MLP neurons of a small language model. Each row is named by its layer, matrix (up: input weights) and neuron, and shows model dimensions 176-239. Each number is 50 + 10 x the weight over its row's rms, rounded and kept within 0 to 99.
A block is one neuron, or neurons of one layer that tend to fire together. Before each block is what it responds to, as a language model described it from the Wikipedia text at the highest values.

Word-initial verb fragments
L4.up237:49 62 38 67 46 50 50 68 47 46 68 51 58 42 52 51 79 54 48 39 48 47 41 40 47 49 54 46 35 36 50 54 58 47 54 50 41 63 68 60 61 63 65 55 55 72 51 41 61 39 49 62 35 53 38 53 52 73 65 37 40 61 36 45

Before numbers in lists
L9.up113:53 48 48 48 23 60 42 46 48 49 44 58 59 61 42 52 66 57 65 56 51 52 64 61 43 64 52 50 43 54 48 73 73 49 41 63 48 50 32 43 57 60 67 65 41 46 32 52 48 40 45 35 34 52 51 75 45 65 44 38 50 54 35 45
L9.up267:49 47 71 57 57 87 45 51 51 74 44 56 72 62 77 60 66 53 49 62 46 45 40 42 48 49 49 37 54 50 32 60 52 49 47 43 48 49 54 54 68 51 45 45 49 50 55 38 43 40 56 60 65 65 47 41 28 50 52 61 44 47 50 62
L9.up360:44 53 72 35 55 55 33 60 61 62 53 53 45 49 52 51 52 60 56 32 41 44 54 60 55 48 35 54 43 65 62 58 54 41 44 57 30 33 41 58 41 64 55 53 30 42 42 52 47 55 56 38 55 36 57 62 29 55 47 70 42 45 33 49
L9.up418:53 52 64 56 54 50 43 52 59 56 51 52 62 62 40 42 43 54 51 51 48 44 40 52 61 65 61 45 69 45 48 50 42 55 45 59 42 42 54 62 53 53 57 46 30 48 59 52 38 50 62 44 52 44 52 60 55 49 37 53 54 51 71 24
L9.up468:42 58 41 57 53 65 41 56 59 40 42 40 44 61 73 41 61 33 42 65 51 39 35 47 47 64 50 60 45 58 38 52 44 61 67 67 65 55 34 54 53 55 73 52 47 58 47 49 51 50 54 32 61 56 48 52 48 34 46 65 55 48 36 59
L9.up558:47 39 31 65 49 55 55 46 60 55 50 68 50 58 57 48 46 79 46 53 56 44 48 54 47 63 52 52 53 37 63 43 61 57 40 52 40 26 51 21 58 54 61 66 53 44 56 65 32 53 32 49 48 60 62 38 50 52 43 44 49 50 32 41
L9.up957:43 36 48 48 42 64 59 56 50 39 32 63 62 60 53 64 47 56 40 58 56 38 49 50 42 36 31 49 66 42 52 53 50 38 62 46 62 44 51 45 55 38 48 61 38 54 40 71 53 51 66 42 42 54 52 82 50 50 54 51 77 70 43 65
L9.up990:67 58 52 48 74 42 57 52 54 57 57 48 39 63 51 41 63 52 33 36 31 40 44 36 58 66 58 43 55 66 41 57 61 57 64 54 54 46 51 49 42 43 45 44 65 62 47 53 42 61 52 49 47 49 47 56 64 50 48 50 48 55 51 35

Surname opening pieces
L4.up114:47 43 43 60 50 42 40 52 46 77 57 65 44 52 51 55 37 48 51 44 52 48 39 47 42 46 58 49 38 53 48 42 73 44 59 53 41 44 69 69 29 51 56 69 30 48 80 47 54 26 59 48 61 47 65 56 32 56 32 43 50 37 37 55

Closing heading markers
L10.up4:41 67 43 49 55 63 46 61 37 44 44 51 49 54 62 62 45 36 54 50 49 29 69 64 51 33 38 31 42 63 69 49 53 43 41 52 49 35 54 59 40 52 68 43 67 51 59 46 53 68 37 40 57 60 48 41 58 36 53 45 56 61 56 50
L10.up112:59 49 37 38 36 58 50 63 49 27 60 42 61 40 62 54 37 57 55 48 57 55 51 48 66 68 53 61 55 49 53 54 48 41 52 55 74 52 34 44 63 47 42 47 55 61 51 50 54 53 46 63 56 47 39 46 54 52 46 69 53 49 46 54
L10.up234:24 40 35 45 49 78 57 51 42 52 53 45 45 39 65 40 49 63 45 36 43 44 52 63 40 49 52 56 48 58 51 48 40 52 58 42 50 46 46 43 63 58 66 58 50 71 45 42 77 73 55 54 48 54 59 35 60 41 42 49 43 75 42 50
L10.up296:46 43 68 50 46 57 50 46 66 54 24 70 49 48 58 48 59 40 68 38 27 45 40 42 39 42 45 42 56 34 41 25 33 49 49 55 52 63 48 52 44 61 59 58 46 43 46 53 61 47 50 39 35 44 46 42 68 59 48 51 51 51 78 45
L10.up346:53 63 51 54 48 60 80 51 36 66 45 61 51 28 60 62 57 42 61 46 57 56 45 47 58 58 49 45 56 60 61 63 47 36 52 45 52 50 61 31 38 47 49 48 60 48 52 36 56 45 62 59 47 48 57 52 51 54 54 58 54 44 32 48
L10.up509:45 72 33 49 77 43 51 59 53 58 37 57 59 50 52 40 52 44 48 64 28 43 63 52 63 55 54 24 41 49 39 53 52 32 45 66 53 57 53 56 54 52 38 68 52 41 60 59 60 44 53 63 41 52 52 50 60 51 66 48 45 57 51 65
L10.up888:46 48 49 38 43 56 57 49 61 68 57 30 43 58 37 45 44 50 57 44 44 42 47 47 38 60 45 64 47 61 45 67 28 44 57 62 57 39 53 34 54 48 39 55 61 43 49 52 57 52 39 48 41 55 33 71 39 59 60 49 49 46 64 37
L10.up1006:49 65 59 30 59 64 53 70 55 61 32 37 53 60 62 73 47 53 31 48 64 55 43 43 29 26 27 58 48 57 53 40 60 29 53 61 50 40 58 53 36 64 55 44 54 48 53 62 57 52 71 45 46 27 53 56 65 59 43 46 38 58 52 49

Wiki section-heading ends
L4.up1006:59 52 60 45 39 38 35 43 41 49 57 53 63 65 60 44 51 42 43 53 48 50 58 28 59 48 39 40 57 49 56 42 36 43 42 63 51 66 36 60 58 50 35 48 76 62 25 56 38 41 62 54 56 50 40 50 64 53 46 29 50 46 33 61

Paragraph-ending line breaks
L9.up162:45 47 41 44 50 54 62 37 24 57 71 54 47 64 24 50 58 62 48 46 55 62 62 43 60 65 60 45 48 63 57 56 52 44 56 80 47 63 46 61 48 60 55 48 51 47 55 49 68 45 38 35 48 44 57 40 43 50 53 65 38 47 54 60
L9.up308:56 51 46 35 64 58 55 42 54 62 60 64 38 50 50 58 70 56 27 61 57 60 54 40 67 62 60 34 39 28 51 48 66 44 23 49 61 37 46 35 62 42 43 59 47 54 57 38 42 51 45 47 24 44 57 47 37 46 53 55 51 65 33 43
L9.up324:58 56 56 51 57 57 49 60 56 58 58 49 43 41 49 62 53 61 38 41 46 54 48 50 49 54 55 62 55 58 72 65 52 53 61 49 45 54 44 47 45 47 65 38 37 62 47 58 64 34 50 50 52 57 55 47 45 37 55 49 61 53 35 53
L9.up471:54 56 56 59 59 52 45 55 44 53 50 60 31 53 49 47 35 40 43 27 44 51 50 41 74 42 54 50 56 55 49 56 63 39 56 63 61 49 60 48 59 53 53 52 51 48 55 51 45 73 48 53 57 62 45 51 28 49 66 59 65 32 53 41
L9.up513:69 51 45 15 53 36 45 41 65 54 53 63 44 47 70 48 58 56 54 61 51 49 65 46 49 53 51 60 45 52 35 51 41 39 66 38 59 61 63 39 48 56 52 38 55 56 60 67 58 45 67 48 57 33 53 58 44 36 57 35 43 29 45 78
L9.up632:49 69 52 36 59 51 52 50 39 47 60 63 39 52 42 42 52 47 44 55 55 41 44 58 44 35 42 62 43 40 55 55 56 48 53 69 54 45 45 46 37 54 63 49 56 52 52 51 52 48 37 61 48 57 63 37 59 51 51 64 68 53 46 59
L9.up663:41 33 49 65 66 64 44 61 48 62 25 49 48 63 59 55 63 55 59 63 73 66 44 57 59 51 56 59 51 51 41 47 60 42 52 57 52 50 51 30 46 55 53 71 46 51 39 39 51 49 55 31 36 66 36 34 46 58 49 49 45 33 55 36
L9.up966:49 47 51 34 64 44 63 26 49 43 68 40 59 58 54 60 53 52 51 24 49 57 63 50 51 32 39 57 45 52 49 64 48 49 38 63 68 44 55 64 48 34 51 49 46 39 48 34 46 66 61 61 53 51 50 32 55 45 60 53 62 50 24 65

Numbered row starts
L10.up45:64 45 41 31 55 51 43 47 51 56 58 51 53 43 70 58 70 40 48 41 54 66 64 40 41 31 31 51 45 40 65 54 48 55 62 46 61 42 50 32 60 42 65 44 48 35 53 51 54 49 53 67 37 45 44 39 40 68 33 43 49 58 48 39
L10.up109:70 47 36 40 66 56 52 56 60 41 60 39 40 45 60 38 42 66 33 40 52 22 59 51 53 52 47 52 52 47 39 47 35 50 52 61 60 59 43 47 44 21 48 45 55 70 49 56 68 64 48 56 30 55 61 50 60 39 49 50 55 64 60 57
L10.up168:42 53 47 50 50 47 60 48 34 29 65 42 62 52 51 51 34 64 46 42 54 62 47 52 48 48 35 49 69 56 39 52 50 57 45 54 47 36 47 43 54 55 37 48 49 50 77 62 51 43 69 62 53 48 55 30 57 50 58 54 30 52 33 66
L10.up514:27 69 48 46 50 46 55 46 46 51 62 48 55 54 43 48 46 50 45 48 61 47 61 37 37 55 19 35 54 47 28 50 39 59 56 67 52 46 45 62 47 53 53 50 30 44 50 31 49 41 62 57 46 43 35 52 46 28 51 65 43 70 47 41
L10.up569:48 53 47 52 41 50 59 66 49 66 47 60 39 42 46 62 57 54 50 46 60 46 56 49 58 54 39 47 43 41 52 58 59 62 54 59 52 41 41 42 55 65 56 49 63 37 55 59 38 53 36 54 47 55 63 50 56 66 39 64 59 41 36 53
L10.up746:35 57 50 55 49 42 56 44 58 44 46 49 58 50 51 66 60 62 51 50 53 36 63 41 62 54 68 62 27 39 56 37 49 64 33 51 62 55 51 29 53 57 59 47 50 23 55 57 56 42 52 50 31 52 36 45 53 47 51 65 50 74 48 54
L10.up878:53 44 52 53 45 53 43 47 64 47 53 54 57 58 42 33 54 58 41 46 55 41 56 41 41 40 39 54 30 49 65 53 40 58 55 43 44 34 54 43 58 39 39 48 25 54 57 61 34 54 46 35 54 50 40 53 54 52 53 37 50 38 47 66
L10.up1008:50 52 49 53 46 59 35 37 67 62 38 39 66 44 53 73 55 42 48 47 50 33 44 51 40 36 45 45 67 45 45 27 44 37 59 44 59 30 67 28 44 45 45 58 46 48 54 72 49 65 50 60 54 30 47 34 56 37 55 52 41 38 34 44

Year century prefix
L9.up4:56 64 23 47 50 56 49 51 44 46 55 46 56 56 49 35 52 67 51 34 45 45 67 41 49 31 34 44 18 59 56 40 48 64 69 55 61 47 40 36 47 65 66 49 61 53 41 67 33 63 67 39 60 46 56 26 47 43 53 44 64 55 33 60
L9.up61:72 43 59 68 38 47 67 34 58 46 45 48 49 61 46 76 62 39 52 62 51 50 39 31 56 37 33 47 58 48 35 67 42 52 46 68 45 50 58 49 40 45 48 43 44 60 40 44 53 61 50 49 50 45 47 51 41 48 31 67 39 49 42 34
L9.up120:44 66 68 57 53 46 48 49 31 47 54 47 67 51 39 59 46 41 47 50 52 46 52 55 41 65 56 52 44 67 52 37 61 39 45 49 48 59 62 55 54 27 35 46 61 55 41 43 52 43 63 62 54 32 37 53 57 43 72 49 62 46 58 32
L9.up187:40 60 52 55 60 62 46 27 31 62 34 41 56 49 53 49 45 51 54 60 52 52 56 46 48 39 56 34 41 51 49 51 52 44 42 63 38 53 71 47 46 51 44 62 57 35 55 62 56 53 62 41 43 55 51 68 40 37 58 54 64 46 42 57
L9.up339:54 55 55 67 50 39 29 30 63 67 46 52 35 68 59 67 54 52 66 56 70 36 36 51 31 41 34 50 57 49 49 58 45 41 40 49 48 56 55 36 45 40 53 58 29 62 37 57 57 62 52 49 46 57 35 59 25 50 42 49 32 31 40 41
L9.up363:60 45 57 49 47 69 55 37 59 57 53 55 49 36 51 41 44 58 43 65 50 56 49 49 57 53 65 32 38 59 35 52 42 50 58 53 52 46 58 55 39 40 49 43 41 55 46 21 31 51 58 54 53 49 59 67 44 45 35 52 40 49 36 53
L9.up393:52 48 61 48 61 45 41 33 44 40 61 42 58 51 43 60 61 52 34 32 40 43 42 44 52 53 50 55 58 54 38 38 51 69 54 55 45 64 53 56 43 72 58 48 35 31 56 48 47 60 47 35 47 44 40 59 49 39 40 65 55 65 49 46
L9.up450:64 53 37 47 41 31 53 51 47 64 58 52 52 53 46 49 32 40 35 32 46 37 42 50 45 57 42 30 61 80 47 39 46 42 53 68 59 49 64 47 59 29 53 52 46 49 37 43 54 66 48 44 54 58 37 48 53 49 39 53 51 50 69 46

Mid-word fragments in known names
L9.up3:38 59 55 38 68 38 30 60 52 59 74 49 63 43 57 51 59 55 49 43 30 40 33 51 59 34 54 56 39 57 63 51 49 63 50 40 77 56 36 30 45 43 41 55 45 44 62 52 57 52 46 72 52 57 54 52 46 47 55 51 57 44 52 40
L9.up31:35 54 61 53 72 39 54 33 44 44 63 35 45 45 43 48 50 61 48 48 43 44 37 41 41 58 58 41 63 43 54 48 38 54 52 53 34 37 59 62 55 54 56 38 59 52 66 42 44 63 47 52 44 44 35 56 56 39 50 55 55 42 58 69
L9.up110:46 44 50 52 40 56 32 59 47 60 56 43 50 77 53 41 45 48 47 60 44 56 58 58 50 36 47 45 59 53 36 54 30 57 39 45 42 46 56 41 44 61 53 41 53 39 58 53 67 45 58 40 60 62 80 47 60 61 44 32 63 48 39 43
L9.up194:31 35 38 60 48 53 74 42 22 49 48 29 53 48 33 48 34 31 27 41 45 58 48 49 53 46 34 58 47 45 39 57 42 50 51 45 56 58 61 54 55 43 45 55 48 58 62 65 55 44 48 50 35 54 61 39 35 31 57 58 50 60 55 57
L9.up511:55 50 50 65 54 61 38 52 65 36 59 61 69 77 54 57 28 46 40 35 33 62 54 46 37 42 36 39 40 57 38 44 44 62 43 39 48 43 42 45 66 33 44 42 56 62 44 51 54 40 50 60 36 45 60 42 62 42 56 36 61 37 63 45
L9.up624:60 42 57 42 55 47 49 45 51 45 65 58 60 55 58 68 46 57 58 43 37 63 48 49 53 60 28 52 56 27 45 27 45 36 57 70 47 59 27 42 53 44 66 71 32 36 59 62 54 41 46 50 66 60 44 37 61 57 44 41 57 61 53 50
L9.up872:63 55 46 45 59 49 62 62 43 45 39 54 44 47 58 47 50 55 57 47 54 49 55 63 43 40 60 65 49 48 47 51 38 61 60 56 62 57 34 46 50 57 60 43 30 50 73 54 58 68 56 51 67 52 59 56 39 40 66 68 52 51 39 46
L9.up987:48 45 49 54 41 53 41 63 52 47 44 40 47 44 54 65 31 45 38 57 54 47 47 58 59 36 40 61 43 39 58 50 27 61 66 64 38 54 42 39 47 49 35 51 48 58 57 77 55 37 59 49 52 66 61 40 46 29 46 51 49 54 51 62

Word-initial fragment pieces
L10.up3:40 75 61 56 34 65 57 41 49 37 48 60 47 58 42 51 49 37 58 45 45 52 34 52 36 53 61 54 50 36 46 61 50 53 48 64 55 53 45 57 52 45 54 57 55 49 66 55 44 65 54 55 49 45 42 56 51 21 43 50 49 32 46 50
L10.up270:73 39 38 57 40 44 51 44 67 41 49 64 44 59 52 53 33 47 46 52 24 43 56 46 43 44 51 41 49 50 49 34 62 46 43 58 55 58 45 53 51 27 38 41 47 46 38 48 74 43 63 62 45 48 44 56 62 57 54 50 53 50 42 71
L10.up342:66 61 55 51 44 51 30 58 60 51 47 53 61 33 56 43 53 48 34 56 45 35 46 61 54 44 49 45 55 43 45 46 48 42 35 56 28 60 37 40 81 36 51 56 53 47 53 59 61 39 49 53 56 49 32 47 53 40 65 52 35 53 47 71
L10.up413:59 62 51 60 54 33 58 35 53 57 36 57 48 59 55 48 46 43 70 40 32 55 42 62 57 60 65 48 41 40 46 60 40 58 55 51 60 41 51 47 55 47 43 48 39 61 45 49 65 46 48 58 47 42 42 42 58 46 51 34 46 65 46 59
L10.up463:50 66 48 48 45 52 51 59 51 57 37 58 59 48 45 44 52 53 48 44 28 51 40 43 47 43 50 58 55 41 35 57 30 34 65 45 49 30 61 63 50 51 51 57 74 50 43 41 48 53 74 61 43 46 60 64 34 63 76 36 48 51 53 53
L10.up567:63 56 41 44 44 61 63 68 39 58 43 59 44 48 52 45 51 60 49 49 47 59 49 68 57 71 46 41 50 44 38 39 34 42 45 41 25 51 56 55 65 39 51 62 29 49 66 52 31 64 40 52 44 51 51 31 57 38 36 58 43 52 64 45
L10.up905:49 54 38 48 54 52 70 59 45 61 45 54 64 40 53 39 56 53 52 44 32 33 32 47 37 40 68 52 49 53 35 42 41 65 46 64 66 31 56 50 55 63 58 52 50 55 54 50 42 53 36 67 61 58 53 39 48 50 41 48 44 41 37 51
L10.up987:47 55 45 60 45 41 49 53 38 75 28 41 53 51 44 59 45 31 46 56 40 43 69 58 47 64 49 40 61 58 50 60 55 51 47 62 70 61 25 58 52 38 42 52 52 61 60 41 52 33 36 63 58 51 43 49 52 62 60 55 56 45 48 53

Verb onset after subject
L10.up69:61 46 63 44 53 50 64 51 57 38 53 52 46 51 66 46 53 45 41 55 37 40 54 48 40 52 46 31 38 49 47 69 52 52 54 46 63 46 58 36 40 62 54 48 35 42 35 77 57 29 45 57 51 62 31 38 59 36 70 27 55 41 48 57
L10.up145:41 58 39 58 59 72 58 58 41 51 54 50 57 44 51 67 26 46 65 47 57 35 43 36 47 54 50 58 50 51 42 56 49 34 33 63 40 50 59 44 61 66 47 51 37 57 51 44 37 37 55 55 44 42 47 48 70 62 52 55 38 39 56 58
L10.up289:51 59 52 58 52 39 42 37 47 55 54 42 55 42 66 51 47 33 61 50 30 41 54 47 66 39 47 44 42 70 42 43 49 44 49 59 46 53 62 61 62 41 46 49 29 61 42 49 59 51 47 45 56 42 50 50 47 52 55 59 39 50 61 54
L10.up343:72 48 55 51 34 52 69 53 59 48 54 43 58 54 34 50 59 49 52 33 48 44 46 30 42 52 36 51 47 54 40 59 51 46 43 76 50 37 61 39 37 51 42 44 51 60 51 25 56 66 53 42 45 40 46 51 53 40 52 60 73 53 42 46
L10.up581:57 40 67 55 58 34 38 45 41 40 65 45 59 69 45 56 67 63 43 23 42 44 69 29 59 50 60 54 69 65 42 70 50 55 66 66 42 40 60 28 57 65 49 43 33 58 49 50 60 54 44 55 42 49 40 50 35 52 56 41 39 50 62 38
L10.up847:68 41 49 53 54 54 51 59 57 60 33 45 76 37 56 59 66 48 46 49 56 32 57 26 59 50 53 75 53 68 46 56 43 51 54 48 43 31 57 52 32 33 43 52 39 56 56 45 32 59 52 54 16 52 68 46 47 60 62 60 41 48 75 46
L10.up899:48 50 41 45 55 47 60 50 54 51 44 37 41 43 38 48 43 53 57 47 45 64 49 48 36 55 45 55 49 68 39 50 58 53 30 63 61 54 56 39 37 35 70 40 31 51 25 34 46 56 44 60 41 43 47 53 59 49 51 48 36 60 72 44
L10.up1012:64 44 59 45 47 46 55 54 48 62 35 40 55 47 39 55 61 43 60 57 51 46 43 36 44 54 31 54 77 71 49 39 43 40 49 59 42 43 58 61 53 49 43 43 44 49 42 46 67 43 64 54 48 42 64 63 39 63 61 53 52 45 60 34

Surname opening syllables
L10.up95:40 42 63 57 47 64 52 36 52 47 42 40 55 44 49 66 40 53 38 52 48 32 61 55 56 43 30 53 54 47 62 38 39 47 50 57 42 32 62 66 33 32 66 52 59 35 35 48 50 52 51 41 40 52 52 70 53 32 41 54 56 54 35 52
L10.up162:49 44 49 54 56 53 41 39 49 38 56 42 50 56 44 53 52 36 27 57 46 68 45 52 56 42 35 41 49 49 56 27 44 74 48 61 49 47 44 46 41 54 62 56 62 46 79 63 59 46 47 44 66 49 47 46 49 35 75 64 47 53 38 39
L10.up227:45 45 52 47 58 42 60 55 56 58 43 45 69 58 70 55 46 49 60 47 45 45 57 31 61 38 28 51 38 74 61 45 42 59 70 55 55 26 49 55 50 49 44 48 40 45 53 56 61 40 48 50 51 60 50 41 50 49 71 56 31 50 54 47
L10.up263:50 55 69 59 45 55 48 49 74 46 59 58 59 58 45 48 64 34 34 52 56 56 52 61 54 41 33 59 66 37 48 48 51 48 46 43 35 47 57 39 40 49 41 39 64 22 45 70 51 61 29 54 56 41 49 58 45 47 44 57 40 34 38 55
L10.up324:41 31 51 59 65 43 38 43 53 58 54 37 43 48 42 69 60 39 36 39 47 44 44 47 53 47 36 51 57 42 47 51 61 49 51 47 47 38 50 45 46 39 42 57 46 25 58 53 60 58 51 65 43 46 57 53 55 40 60 61 36 59 45 49
L10.up587:36 51 59 48 46 59 51 61 61 48 52 50 46 41 42 45 36 59 47 39 48 50 44 59 30 41 51 46 52 48 50 41 35 50 53 44 41 42 40 36 44 68 57 50 46 17 58 58 36 38 50 52 57 67 63 43 52 54 38 43 46 69 52 46
L10.up642:52 50 62 63 46 66 48 41 55 45 47 35 59 32 53 62 46 32 59 69 57 49 47 60 48 40 47 55 59 52 64 41 48 45 60 49 40 40 51 60 52 32 65 40 46 59 50 30 59 58 53 52 57 38 65 52 52 58 35 51 58 52 49 60
L10.up835:52 44 45 66 44 56 41 59 68 41 59 54 61 62 55 59 58 47 44 44 51 60 41 44 82 48 52 28 46 55 66 56 43 51 47 61 45 53 63 17 47 53 60 38 63 51 46 63 65 59 54 38 54 38 48 60 53 30 54 48 40 40 35 51

Word-initial short syllables
L4.up996:59 42 32 61 59 48 52 67 34 54 39 51 44 72 42 68 51 53 48 41 57 43 56 65 43 51 45 61 65 44 70 56 50 52 64 45 34 56 49 65 38 54 38 39 77 39 77 66 44 47 29 64 27 56 50 63 53 46 50 63 33 58 43 51